From a checkpoint of a small transformer trained on Wikipedia: 8 heads of 32 (4 for keys and values).
MLP neurons of a small language model. Each row is named by its layer, matrix (gate and up: input weights) and neuron, and shows model dimensions 144-239. Each number is 500 + 25 x the weight over its row's rms, rounded and kept within 0 to 999. Numbers have three digits each. A neuron's up and down rows have the sign that makes its largest values positive.
A block is one neuron, or neurons of one layer that tend to fire together. After each block is what it responds to, as a language model described it from the Wikipedia text at the highest values.

L10.gate387:502502488493509515492499490515528494538519434478477531522533451538493481498520500488502513494501473499490518450522545469502501503511488506485491529481522462488503500507493460498484474539503487515483470474524517501489509506490525487484532507513479451497546539465507491489515519427532545570
L10.up387:497512502482504510517500507521486487479475496482462501504533492499513523531515474513441487479496494487497513442506528484456482512509479500474521508505475514515479504529487489489478468499493482494500495509505496496464484534534478502544535574524531518504481514542526496502536505464542459490
L10.gate436:467455497512526511490475471510535494482509494477496524546448500535519464499512503518498523475465494494493481493535494516497501467478493513482495537498524494545512498543523501491532524474438467508489469483485469479497469545500543530487548515475520506502529488445466485523471490487505522484
L10.up436:552515489489459466520506496532536473502544492487520521496469488465502469472516493514465529494469471519519540478471561507491516509507518445451482515518527496495515488496549518523535482532486508546540475519504516508503497496493511503429490526488498515483502492526491483537501476459568483483
L10.gate536:502525465475501484510498464501507484507481496515453533508504474530525484519477503461510519457472496514490494517521543491506526500530481499564501520486506452490519472487514456518514522485484504514488490532494499489502486489524544539488486513461481511489468535505517498515540498532495521470
L10.up536:455486508520492535500487478505516512498495474510506530515526467488506497557524553501517502496550436499430480504504511544460497493495458500504460489457478484536501479517529482516515492511510491505531491479480511466502470503566473487480497532489491498505508486509473499474489480462528493505
L10.gate638:532540537516536534530501497479513453484514522523473474508500491484494552467515494427516528460472486510523480513519486519465542442486553494503466476462485491521502523456485486529559511474480519532495467465534490515501496492488525495514509494458500504487493464528505554537543483472493521550
L10.up638:512516462448482515478466484503463459471471463475539514473475533523467521485481508422490460521521498489501484512507483532490501484533478490482508540472545516452468482519534529490534498477504518459509511491492512454490514480462477480499513516487495510489513488533493537468511502497504484458
Responds to: Words opening a defining description after is, was, one of: the, ordinal first, superlative -est, nationality endings (Argentine, Polish, American).

L4.gate14:493491479523486506476475503553537531447513480494460504498555457523480488517513499468533506479502499499542505535509482498514530502549494517475497509506526524494498484505502515491509513489499524488506503508501533536496491471492525459486538543531472532455520502509480497521499532498499481515
L4.up14:474510492479483481493453505570517535468533508494475461514538498493529506510529475450500529458503485507580500519508494517515539501523470475481486494494506499522514503468480496489502494509536527464488539503461564546491439458511491488487541531500464512462494522500470534528522530524480482483
Responds to: The first piece of a multi-token proper name, often in tables after a pipe: Aust(ria/in), Anton(io), Matt(hew); also the month August.

L3.gate47:474492505508528498524493496513508511482485537520545533511491492512493473489488510497533518530511504542514503506537514467490516461563490498496463509518469514531504528510484482474469479509468491472475505500483539494538516494491511451496538498508500536511513516491535463545475496466491530460
L3.up47:486494481490534522499501489512516536506498529486538478487512494511504544488513500522487492511503516550489533461526508487518491466525485475497458510504484511525451506470456486489497484496493460484501492471575490530523496496504479469544526524482519523506519500493505507497513507473499527477
L3.gate100:537481518475482492493477467488536561508470499509503499476489492486507507483521489504461549476514500546480529487486497458555528528509507498551458518495507477510498480506438485520462497535513499533446482528469528537511521473536514499514478521485484506503517468504490507533471423506496464519
L3.up100:491486511457495491525501482527525523498492487502530495488499482452505519494521502461483522479514543546478558531475489456537520525521511510546474509523532462511532447517456479500459471513514481515465495505501505501492515489508485518493488518492475517511523470485437490540446463515491463498
L3.gate133:516487520501460507528486479488508509489490494535534502524487530490486509454511525478528444480496491438493493515495501471530481511519547503501461514520526464519508536463551463506544495528477486497501508514477509499468511478495469500504469479505486498493467519498499511566462457489480547569
L3.up133:520502522478489488533475497513497491470493491555508494509491545469504525464500510470523447505505511495483474495501462495496478487535511508520480510526516500502516514466553454532498505507521471489510492534529502498488512482490439487507490464496462495491478521513497513564459486534523521581
L3.gate146:485528518488533504487471510504501540464471518478545454487515479506466460472480465510522497497518523521515477544453502508529498508554510527502467497525507512492488547489484496539467502486529538486488509507487470537496510511523504480465497479503484529479543456454480524519489527460513441529
L3.up146:492528527481492521495465470521507515457426505489534481502492472491506444471490461491524489506515493537477483516439501488530528496580503548501472508510515525507501504487488500529495508480531521510489500518514481521450501477492513482487498484515493521495492472456475516465479526500524431537
L3.gate156:512490488484498547481521486497539516512508510548498535498501509542470487455482473469515512516520522490480458519481540537516505481489502481491509510498504495539534468500499471522528461510520476504481536488464526480526467524482508514488499498477466534480496536542541502505524501494508503470
L3.up156:514435485523503514479484500541520549455495548516522504549466497531462474475504512501503497554514521514499471518493493502482493470470562521499503514514457501453501522524521466501466473525466501493530500490489513489495483506486516534526513496540442514488552469518509524493492474517527469492
L3.gate227:503509525519459438477476481506512500524531410451525453526501493509530511459502532520492516505507505430529561537513533496516528519523517527501495496477503511508492505498491479511490544515506442500484479508477512479496500540458492482494480511508514489497494516516498508509516534501504480506
L3.up227:483505521511480467479477463515483506520511420486516466522509510487518509465537507500487495486518475454510532527516542512513514516524522526502510491451525515481466499501492494513458532480499464487525495509477499482484502515434452483492510527516498504520511490502539527504548522530548500513
L3.gate305:507507515525466501471510506542446494461493508486480469475532492523510484523528537491522498461518505522501525534469472510507488509506462530492450492501484447447500461505470457513541505520535524510544554492424496487487432489524545481497543508550490520516506519523483502524543517492502513507
L3.up305:509545509517478508459522503521447485487465503471470456468545503501518480481527504505528505471524520517462524512498470493479495505489492517496437503534479472457487474521473470502526474505555495528510528515435501497499454474535521466511533525535479520498488509498503521502526477542519522525
L3.gate323:556505426519505489517515474490472508497468492485463468458509510488485534483533570566535534501498548495510550496481472530509512527517477468470459479506485541498500478503512524493551494529532524501491496470494512461486517546522546478502468537522515509500495504460512497489528542506524480512
L3.up323:537524452506497515526519460479475507472491495473475489464509524502499525453525535549555534515493520504514534503488471529517524532537482483466486518510508529498498461488529507510560495519526525513496502495479531451486515525511533487499476518530512518518509499455525470466536539520528507522
L3.gate426:477472468479473443521521519557526490495488486477483510453510484509486498529520483525508489483519499469445550522508555480527486502506465529520517515493526511504500506481452470495496483475495501516525459518450526497478527520489485490511521489507462520475555527518501513476488474533517549505
L3.up426:489503463497484433489523521511537501474516490498483516465466475531508505514502462540502483510475514473452552513526554496518501499496499522530534450529507517499491495474452474487518485490524493488515503526466513505469523548507495514541528500507462540470543493518533478491484513514509531517
L3.gate436:498535485519482520505513484526477480474488485484557506495532534524521486491520477479531497514464524511476515476508470496509520491494512526549459519477503476537521487478515490521481498495453475503465507534536505498480476514437469477482513500554468532488496518485477509520532482491508461520
L3.up436:481520502470460487493518484530510472455506485499528519496490530518471495515559502440543469487508514485516509505526515441499520517545503497520495489504490523470503472469514510513488493494440518427496485512513472450461538514434483429534500474504504505504492535504521505555526483502496480531
L3.gate461:497522497489463479513447474491501484482529487477546554490499474474504489508501514479522517482518498502478470536510522487504532532516512491491472519506496506515521514502487481482471464474523504510494475480499513482505517472508480466506495488522493532508494498466458518497532498460519481437
L3.up461:520502496487476499508481463529496513473535501503506509493472488483506465540545530473511497489503507508492466506549563492497523496500522534500449515535523468504516485493499490494478480502524500469496500482480520510501482477488459488488488475515461542505485458479499479500511498482506487435
L3.gate495:519520481495482500451497486517531497465476521472522503476505501514514507536519504480513486527535535533508516522489501492505535514494486523493424507492503488531507557525521464474467537505514475476537490472486528501463469531480532460517518521479499503472504518466569517532490442502506473488
L3.up495:499509474464497526477477484490505513453484516492514499470491484529505507517521480492547499513528559498486517500488524513481512513502506515507449540480502481508525524514505465507475514539520492458522521472472503479459444537514494434507527499481493489489495517517554473538506470497460495496
L3.gate509:475516497485482532477469484481504496464446475487482471488544483504502499532546477519488491525509508495480531508500501484545504496525553468499502506520497506486482481482464453544451510526517495458493489504422504522511468509511478493509564496532482522494471478442509501499486511484440518499
L3.up509:493527502473463506472474479489506500475486474476502466506523471509498493520537478512512521511492514523505509503485480518552514515512537482503520525522475522481511475490447432502442520478547506467501484481459513547510492517533507468501538500486496517493504462477495502495477478489483530454
L3.gate538:522510488474431483472502454518535493515463483469512533486509476508488474500514486507515502471522480525524560473530479521488498508485552510475499510516504499464527481472489479488465519530508479531504467455452510497490471527530498439561473526545448529517495465513521498485528484492535495482
L3.up538:497523483469502501462478520468474501554491522490507566524500463526497465463506504508492531514507490547504502489510499461484501516489535554494440553544492518491545470491490491471469496558552458542526451482492492507484518489510450492523518507536497500498529447501517471520507499515505483530
L3.gate598:517503514485517515540440472535517487480496503507523466480495529531509509520512513480524520570517470509498500477469516470494490500499460468487453472530499521466480475515516538514493484534532496487520488505512491550550513505496471504474515516498499504556487529496464508471490518501531454520
L3.up598:505513506466478485449516474470496527533481504511517519539465489486507484483530531526532508509484489529486497503491525487493564487490549523501495513497534524529532490510501480481458541493489493516526510483474463465517488503512532521545498501520496514521500493498515489518477467512504513502
L3.gate689:557492522489496483454461504514492496476504466480503486532525469491535490436531483502462480514471520508501513515525518533503492487489505473503499505536495468478481535505474481507490514443493537467464504469480518501522537527473536513509495464499517524475539475495506508525520501467474499511
L3.up689:531480497483521475487455495542458532520463464492548460510476496462558506527512500499509485493538493558513523497514502548484486486520498474504504491555504483471488513527478464492502489514505523483487532457491528526514532449507498464466510485483556499520504470468460490448539512492508527496
Responds to: Common English first names beginning a proper noun, usually a person's name (John, Frank, William) but also place or brand names (Frankfurt, Thomson).

L4.gate284:536501511467485535538533556492456516470479436538496504526498475520472527475493509521527526510500541531519497538518518460488493458501530533475522482527501526500461511543531490494482514503501488515524464487508476482465493462541522522557510489496505501476495481485522549500481480507513527517
L4.up284:525458499471511511531517514502491538466533468480427476507519539486462500508497464507514469490523469474520477506541469503498485535511486502496461503501478509463488470528504507538481483492481494527463526480496517465499531468505519526504500502488512505465531534542545501470449483476492504491
Responds to: Opening pieces of words split into several tokens, strongest for rec (recruited, recent, recipient), also cons, adv, ren and mid-name fragments like R-and-olph.

L10.gate137:469489471496514511534467496469511520497477508485553525486498477498483476495484458499501532482503534494528477483537503480499523479515512494510512505554483505549505526525478493512511496507521535508498521496535475522515514447482473506493513446498470507469487501514490480484497520497492530465
L10.up137:480489476489499478510519535520518513487484507489581497498490475500543472524472460462510500456486536486523507473556518478531544485508497522506489518556503496527479511508468494481482463493510491490507502508521461495487442473483459508457472471506482530489458479548498459502497511501523476518
L10.gate159:512526444495475511532507557471515484497514536480497519507515443471488518509460515492463510517524539474506528491529509489486484542486499507477461469530513535460502520495474470526456516495520466506514467510540499542489496522497485540541512482479487536516508496513520482516506452554495529459
L10.up159:512503510533456460525506489494506529528486467518505536474488509512462498522507489541514549499499502497471508511521511537472520472478501520512510475510486528515484512462516498468571508501498437517490532543519523512489545508480493505479555501494535500507505509546513496475510518474452534505
L10.gate258:518516507505514518501514531446558541459561446473512520493470460513514515508465493544507504525485514531482472493457509469493487510434518506556523486493505473519543547504509450473527502498481477496524448503498543510512538471506497502504529528503479504495495528528526514496528561507521526504
L10.up258:509538553513480490468534530477484506514514473533464474509503524496499494489525498498513504489512523478488494493491473533449520514449504501489471497458534525483477495449484478505508475530487464490547495485513498500485535477490490488503529531518523540478495462526456485542459508516496489488
L10.gate289:516496495478455476424472527510509496449518508470533515443487495533477462501506496500531542511464543482514458508515475488507549521484497491539529520501505503477495512488478485514513532541500437512495504475532491493499502501487502454501534516473507523499445497524451513529515495513508514527
L10.up289:509513501529490504486550464488486493480528522516532497505502497511512461522504516471484510523460507497512528503490477501511500466493495515504460494444478526510482482463480447482463497538528514541485501503468526493478525477515496446506481493483508483527500537519550547543464488490497539484
Responds to: Final subword piece that completes a person's multi-token surname or name, e.g. Rodrigue-z, Clin-ton, Saund-ers, mostly in tables, credits and lists.

L10.gate28:527513497497473510513524493500456541483515478509521500504497469527504527491521527516510506476484512473557523457516513481499514537507474472450439503480510509511479492537493511510527512462476451524496513493530491490484497507521523457501446503501503504477503519473494535464544485492516523522
L10.up28:465498479495487517528526520477469499465487521500494481544481476505441564474514562488511519514488516498471472487506477503534497544524507453491456530522496511497523528481497462536507461475438437540461508504511537494489478507541501518515502503521481434486505478499507520502513515474523490545
L10.gate48:505442495473540530511505531448536531486475503493488513536486497453507526534479512512514526507488526545519499515469510507509490477524488517527486512458488513501507492534509542493527466524486511509514486458496525450475488464545482499547506479518480508495493455516519505484523454494547499503
L10.up48:477474468490479488472522527513521554538562521508459494526546491497510498484558476510462529503492463489477502523502423491484486454537496520509510515500505520491473469527516514473496440476485515530516505514477474486467498517476490518510501459469526492506495479520536486478472572458493522455
L10.gate145:468474505500526509455489490502498553508460481559531500500449480505538497538517516505562534519561512517541501477524477511514467450476520497511493493504465508512473466509490469520443510473499483504487474485461506492512474497526498475477492467515461508547479506468496514441514539505490527484
L10.up145:495520507480483531537486501479484504511500475499521499498494482506514496501511501509530488529525494517518495546528489506444503496503490462491477493515493520510487502485512498506485486507472497494485508454464540469483494452516525469508536416513515512465540484488477512505491515512525511512
L10.gate327:487511483509503472525516527460525486517498475509479512488528521494478494466517497472529487453487477493474506495495483527499468516506528496491497536520523527552482440562541501524512462542466514548517522491547504447441527502468507474504479529509527458477523501469524507492546498469509491502
L10.up327:511507514472467520511510514495497512535544524493509510498552522494481476515536449497502516476510484525537495512484488491485552501497523460480491493466514511508475522502515445499509501450489506530504519461488485458473534529491499516492534498495534472520485478532481513502499478492482519539
Responds to: Word-start pieces like rec (reconsider, recall, recent, recruiting) and mid-word fragments and apostrophes in possessives/contractions (Men's, don't, Dun-c-an).

L3.gate0:564481490539471484482489541533485497494507514507532557511462534513527571511508512459488481484534509495502479466469524477467478501522504441479504500504490484545510487478487492523561466483488486465498456491472569519485448486536487533473508464510504487483514509487535531442480495466490495507
L3.up0:524473522523500492461458512525515489508467461478526513497492522519524512518470469436469500498527470500505476506448543468487515500525535492463478539519501485544465466453516517535520518496492471498505450491482516521510440488551446497505456527519514491497536492493512475464480495488469515499
L3.gate23:483476505474488487523498513551477496520473522482502485506531512507463530532555509481485482460479528507477473488508501500516519467518508501508504470532505508508544483492522515496511498559487451486526478562488516497523486508523548510524478496505481506510512493546511484514531512461519491498
L3.up23:486508491492480483529534487505473485447483481528482470471485504482464509486535495512466540534526486502495501508490489502495540502555503516506496518459515527480421477528483497489510473528511504498513478525521535521471461505489530498481461526500514485489563503517507521480511501494474563524
L3.gate96:477509497483538516481529506499528495508522487519465515508531458509507515499558522512510436490488435488508493467480476575458508514449524524497473504503499479491488534500512491535536494518483476489491453476548517518490479513504549470535462494502517508511531482504523505500531471477498510498
L3.up96:477457502500514492481510503506520432522483502517505487518497502523515518506529542474502515505514472467531534507506515495459504522480521545508474547467482506487522514506538520532537520514478490474517476456493502518487474503485496515523472502526487462529481509492514479456518448457523474499
L3.gate275:480555512482480463489522521526450514497500507534549508521497479480487511510471484475518476485582431499492496476541537532458561455503500495458484488482465491516511512473560520522525533502461492516493501502485517521517480481503523483533471501503500467488515500471515493495460507455511512489
L3.up275:468495538483471504563501500529454486496487490491528520535467481452499548481438475490513481476525441497493518499555524543472523462520488535500467501515486518509518537511523513547531511491433504486529507506514553500480457467512506492502472485514478458502521495482515509481483505496507520485
L3.gate279:510552485520500528491517539531509524490455508555512523527465443490510520477547490479496515470511505531481484459521482481467479513517500492483497560457436505477512556498548461539497454505449531509532487548502497486512525442504497502517502478552513529507521485493499486484491524527461527495
L3.up279:513555486531443462543462516525475441489483492533543494511483475483480527477552474522477519463520442533517484481498534509446472499492516492495491546475487519494480452503516507448477500512439541541516502485483524488523495490499496494503447525541504470531517523511543534470509503525497503496
L3.gate336:495508482511496496504459477463504512457519497550497505466538495516508492514483489482460510506487473513444472498539500519475485511503503482523538563489496481494521465511449471534521508486504498496522475457467540529459502474518534510521526510469489493471510519520518514534515547506536543500
L3.up336:492491473509524484507472488509489488460501510522520500501514506508467468490476482460437513529479476520463460491505486503481461490484507501539522583524484496487496504526466507541517508474522474468477448469471534532438515432518522517509536533494492533506516511481529483500503540520535542512
L3.gate374:478499471523501513515477507523465542482505489489484463482486474502509459488519455475495517515524494478475508469526545517467501495481476539487476513444512518533513466530496546518495493513506483511460495542463530506437515448462524488518503492520459496498504489500503530523487504496509483503
L3.up374:447534555495514493532499558503467506492522523514520528483499491533511508519521530457497498496540508476492516468522520507457492490490464516438514505482516506504548489494536490513482503516467492480508511518432544479498478417478484494516519462509520472510498482504498545471514512451522557546
L3.gate415:478469487524523481528487508505456503455496462527470502523482465487459525451512558486444502518506536504540530441520509519489478504492539525489509452476455510507508503475496487493497480486455469518516456498517522547500484490525501517522501479470506516503498515467505500478469522502497522454
L3.up415:524477506556468508523488486506491495493484516525546488532493507490502503502535523503498497522509507482488480444524492487505500482524566548502464469450519501513474487514510475514481499507471477545487481516471524511495502528505485483513478489508492511502476531473528440514482531452481521475
L3.gate423:516497538485553518519538501496492490480555474471521497499507480471494479486499503536493496503514542527510427467489509505544477475521530486453492497474466511457561457508520500548460475471518499509490510485462556492480476578467547481493503498543485447508560489478485483547499501491521476503
L3.up423:517498511479554512496541502509486482496519436477514488483520502504507540487497485529492494467496522500485443508514501497518508482492527475464528515485474515505568464496508460507473497488511481501498487505459566490476495549471531520480506491531541437523559507513502497520476478477500490519
L3.gate428:528471491489517543513487481519508507512524525463530493523475470517493519518514480518467465485508495448489517562517504533533467492536506487491477501442460528501539523494507521538493490523518491501504569487482546494459545508512496494503476480471468468522473495462504517513515494519509509536
L3.up428:497519497520552468527526484499526515495527511464577502501503527481479523483523585537494513463493517493468480532431529518502480477522488507533469490473471524488486499470503544550465513516503556470473511519481508475484502544493483459482494531510503495512509479488481477527490474497474522505
L3.gate435:499521470492493521513482479490485519483497524452529541525499527493475508515462459498501524529540474546537506508482443475517507504475520493452500481509531439518499466516484473530522549523491473528522502493450510491511503503489483538519474505504509502479514525462463475497525495494528517502
L3.up435:531496517493480478519443544505502470495501496512517473492514482489567550477493507484462492497505514500530498488523506479456516485482505502494486537538513474485521534545514513487505463525529482482497509553495561529500498532524481498501520495537482501492492515519474498459486474510481533526
L3.gate466:514478515493482507468463491450494494473498509482484491495504467476504490456513531483453500529502478485490531518473524540512483480492511517469511566504518514521502488498504486499468478539517551512503542502499496486495516499475490490491535478538494472485456500481504486529504512520497500575
L3.up466:504463535494509515493470491468501480482478492509483490474487469471506497470527512443429487523527465479487524532495518520510504486482516500466513554486523518542504502467483479505471470533521533491499559518478507467478492480487510491495521509526491483465422486512520500541513498527497490550
L3.gate470:516575485485476495466480496507525473459510471486498495489506472555502501517468522477506502543511502538543549531508499508467534519503464512527507531503508502506474475496495480498525553499498427521521513486505503536515561507507498525522486508530495518515458480505484506502538498471461497463
L3.up470:492582485501497527461475517537510454436521473448494497498528482553505499492458509472502498526534470544512556519527527479478560510479485541511493534498512515527488464495457488489510533504515457530495549515515507524531540465472502524496473490520477535523487479480479497519514507485486523468
L3.gate553:482521484506496474482502455502505521497517478473548498502513528501510562515500518507499483475540511491518485451493530534501448454517476509499518472462489521538478513512536494491535488549503491497504459489481519473473485512476502479493514515475506508522471494508502519532537494524508493502
L3.up553:463494528530511491506511488499503515468500497515484449511489494524491518522498507524443466486510525519500490444533541512502461490515462471522510522473458506503497497522524517527522504466485448494479499510462514496505465500459500538490489495491520458482476524519537530504502494493499504491
L3.gate619:497477482487491546517469481501465473493545499470523529531477490480492521476497480476508509536479476511496504488512485516462499468477477543498533511503488521534445508461509493464475529510509513480503488517482473516507513493499536505516500506511514461499491538518526461497503496506473480512
L3.up619:484470482504496514494494498467486472476545487490509520534460484488489523466493472484459547549472487536486525475493475520479526473494459540499545535518464505525420522457494501449485520520517528500478485515519467476521510471504563514499498520499527463520488518490500453515505505499480494507
L3.gate623:494526480537490502504555478496450489468528525508473527479492488523523586519490512452474512529522507493469479495494517498488493468477468529533454517511500461540497487489514478495514480496451507476471547502502535491530501535506501525511508480457459508505454502485451507473497506479526487504
L3.up623:498560500536495514497547475485436494451542512495471507478482475533528570526495502445488510541504497509479498485508515511507501488482468522527467501495510466553497483486497477477516490494444477490468524509500527489525490543529497518504522475448472524529468495482450515488485529480529482511
Responds to: Opening subword pieces of words split across several tokens, such as che in chess and chef, do in doctor, offic in officers, qu in conquered.

L3.gate71:498489525540386486478490501507507521434538480483478521517501501502552496481452486485520551526497513477463503528512535510543503504548499490503515493469488543517466552530518462497481503531456508545499487509491510487573492488485513521481520507471489506506510491517515526510505496489480473507
L3.up71:533489527541407471485486517516496530432534495496450510517497506503548504503445499479523536529495484453503522507529561491531513482523482501480502503470457527527504539525522493516493503538454493507503494493506537473543488474495479518461522485476484518529527521491488512518507493488480486505
L3.gate77:516468489464487484477534473536534504490448519526516509518519523515512517531524542447541523483502531510496505492540517497529517527518510481530496462512510475530477526526494514502465472449485493530494500517471522501526506505512463503458506447511477479505501521528512486456469493481519475535
L3.up77:485500499452484466510496492488517512493473494524532502505493544561524485500526507491499485477506564510508489479528528473498524522475524482505484505466493492492494525494468488491464484414498509512515521513485494490507544527531519440451506484527476496482516515534527447539496516484511474498
L3.gate98:524443461524537468497511493504502499507527508530482467514489503510460478538499502497513561500483501477508509548494484495474510530530471506505495461499483537487504492505551498503503486474507455513484484534479471490497484532516519537536525522469497493512504450537464503519538511519513473472
L3.up98:514470479499545462525492506501533486497502483543464478495529485505471474508490495527541544521484512492509515542483479496468497495550485508489545472498505526488469470473532496499487481452512493496498504513492460456499520530492531524507531498488492479535525483548457490499518537548496472488
L3.gate135:537483502450475490536470477508487457466474487529518512505516493459517523467533492498499488494470494494481525473515521520494548467487498521466503490514540449519499480528491518511528495475468469514515527500530485512501440547473492530522493473522472469487489522505532465463540501510519473500
L3.up135:519488481514509530519496465469521493497462480509517454527474509496535511480517471538466518541490493486462494554470477495479522455502505538472518505509431512504495521535521527500465502538467519493512478512527440488492498549461492525523469539521466516521521485535521527468468477501485495463
L3.gate225:502473461499475498459451473469478511489546504467473514506518495535507509509485508447477523541501478521483550486533471486473513496525499509506471501514526530535467490491527539515508520521503483498568468490498517489524490474513528469480502478454498501507540519490498536527488508471487489565
L3.up225:500462457494524538487465497472509495432480520468485549563504486532497486475518535462455508536464521505501548488525458501494495520501477434493496490501514545509516492505543525476497479500514525484553490510506518497497512481496507482495475500461500504481519553505489506505502499479489462513
L3.gate235:511486544508531491492514507514434442460524471528492456468510490541506517467516443474491494507500511482500559529440479472503490483509478500488515523517516462467530486482513432501508463474526512479517507503462493450518479492489488492478502481520488472492472504516507508535524463513492535469
L3.up235:487471562514514458475507504505507477456526465515481454500526476523472504515503445458487501516489465484481548556451470521529504517492485521495497535523528501465510485485511446495519484474506515475463532508468484468503463520452517483479489496531488491494478483491532540550528474513499515505
L3.gate237:519456515491495473482477461464485451473479530541533508491519484519526515469499521514530575503425500514496534504475481491500571486535500507488539490471495463495497451504491523500505508482500496522484523570508476534506486480511487509497491496513449471474514469505532508456475467541529496456
L3.up237:481477524490461469493491464498470451476490525539478500483504455506526519505493482498528547488441498548485545509495456512504589476507489520463549507467503473499477474528496553534504500474480478530500530559512472502535477499512475504500530508485470475475520472479538511448494451520540496467
L3.gate351:491484450520520498481504506478490509494480476461520484507520470503518521473502481486473526504538516506509508503514515492476498524459474500533493551485481502516533498547483544505482425544528530507508471481503510488467470540482519543507491533494482479458498530518478482506539503492450496437
L3.up351:485507451518526494485517508486475510459506488463526508514511493531492528469493481479474525500540496539470533523520526486517496492480469501519494519527491498508526488511546539513476451541504545491502496486525493503466478530495531539519508544468485509469524497505489518505521530512433506471
L3.gate368:514495553461469494467549500523497515496504464546458508494497501486490491514517480468486502515474446528497542466530531486492482501490517478522478529501532516483473499473515500483501444496465540530477508490498460493530534461504508489520487485471508520537563491460507536539508496492458509490
L3.up368:521489543462457504480546499508516508478498480536481505485508503505490488518510467495484483509478465534494559457505498521514504510501512483526486532514534491512469532491526483512490489469466508525506487518488468531504513458518508488510493490502520527549544483486527522568506502521453516524
L3.gate407:529485486527488498510505520510517465506466496494521483508506515544531479555488504488540492490485514507504505523523489514514481496516498435492493511454501500483473543477490488472496490505504523509518532487529450478497462491453473484527512458482484482519487502504479517496521490496456515506
L3.up407:521513463501497490496513534487526483488495500459509475497489506518519526552480497509505492516487495484528525521529536499532483466513485450551472512492477489493521516477493478498481471497538479477494524497546437475488504481444466496486543475474489504488515468474518543480457506545467501485
L3.gate425:501524492453503531519514512513502452507507512516532512506511500471488516510537526495522446471483486463492509504482543496457546498499517490477500484473507505510552490538483521474489483491494471511502532492477534480442484480529524522498508484504467507484503467488500541495522476506499509496
L3.up425:526518494480523543486477496502495456515502473493486483492516529467458504485529509519544523446505493460485532507490513473482551475473516497499545479436523502504519492511505463453507500467497495525505510512481498516480492462532498502482483507536520567525511458498489510465486492516493514559
L3.gate474:538490528504516510491510496490444481446554485476501490525522463551488523506462491464508472461496519517489507508483513463484517468529506470488527520487465481505553508521496472473525506455513515528484487456499463490463487513482497483465500518488502517506519531484501514491496520483489508510
L3.up474:516472526485504501504511522516460498472510519527512512526503479523490501540454481465489468477509508522492457509540496522472564468518476485463490521484456481531521484524477487511520516441536504528494487459537471515466511528464545495478501537441477520494533537494491506515495540473480498510
L3.gate506:513531492475523493518464498511506485504466490518499492467523539487493485512520479560476478547543520477495504501531530489506491504485502531531490527525476525515526485499490507515505493466521484495496488513500498475468536518511518513516481461522460458541515506471479481482512529525503505496
L3.up506:506515489481519473509465492506509481497466474511500484500534550460501478524529455542488472533563495493493516515532501512499492509516506533518498529530481551491509487527502486510472499476532485503492460500495478455481507545496522511488497469523462474545517531489485496499477533514499507488
L3.gate548:484504516532498552483513524508490511497495498512514540496547485514534498527490463513497525506500490525496509481479475522448532463517488537484488514521495459493463487521494471508536466549522499518493510503495505527463471517534485555509482462524472490472502532480470503509480507504476511494
L3.up548:469488509508481526511518498506534500502495475520523549500518512494531486551515468488485496502530477518525500466507481521419558499519472502489472522524468497460497488515467456513499466513525457545503513497485508500477446543556522555477484449529510490459507536497496521511460496515494518503
L3.gate637:482455471521485547454527505458523548469545523488507494467486509538492518513435517511460531501515508539492487462494521484487463476517530455517506481543481513510481463510567497522499500476479445526490447477564498520520512479506504508478490512539479534520512508469499524505514545478460479495
L3.up637:469459447534468545507524474484473484502517483502469533483509506498500526528456477515476547464500497472512517469532495509454538490572513473589474508470479522497498490509512497524534479486479466529465489497519520531500491462519536508477462507509498442487518492498536481499521541453488473495
L3.gate678:539551503501549505510511457515481490524495532537438531500504514482485488537481477436501498529558462502508482509528491509503481478541477507502516484467504476465549505484490458488485501466493522510519527509495483509489478457526485515527490481464508480475507491543468537531501520473463490465
L3.up678:511556532485528535484516458507486519525531536538466507487513543526462445508457489451502501574533482486518513546523512490500502470525466515511496475488512499449521522492500450516534519463506523475522499498509489502498460483508501518502481495445499504494528480512454526566484505481447522465
Responds to: Adjectives of nationality, region, or party that open a noun phrase, such as British, Western, American, Democratic, Republican, Japanese.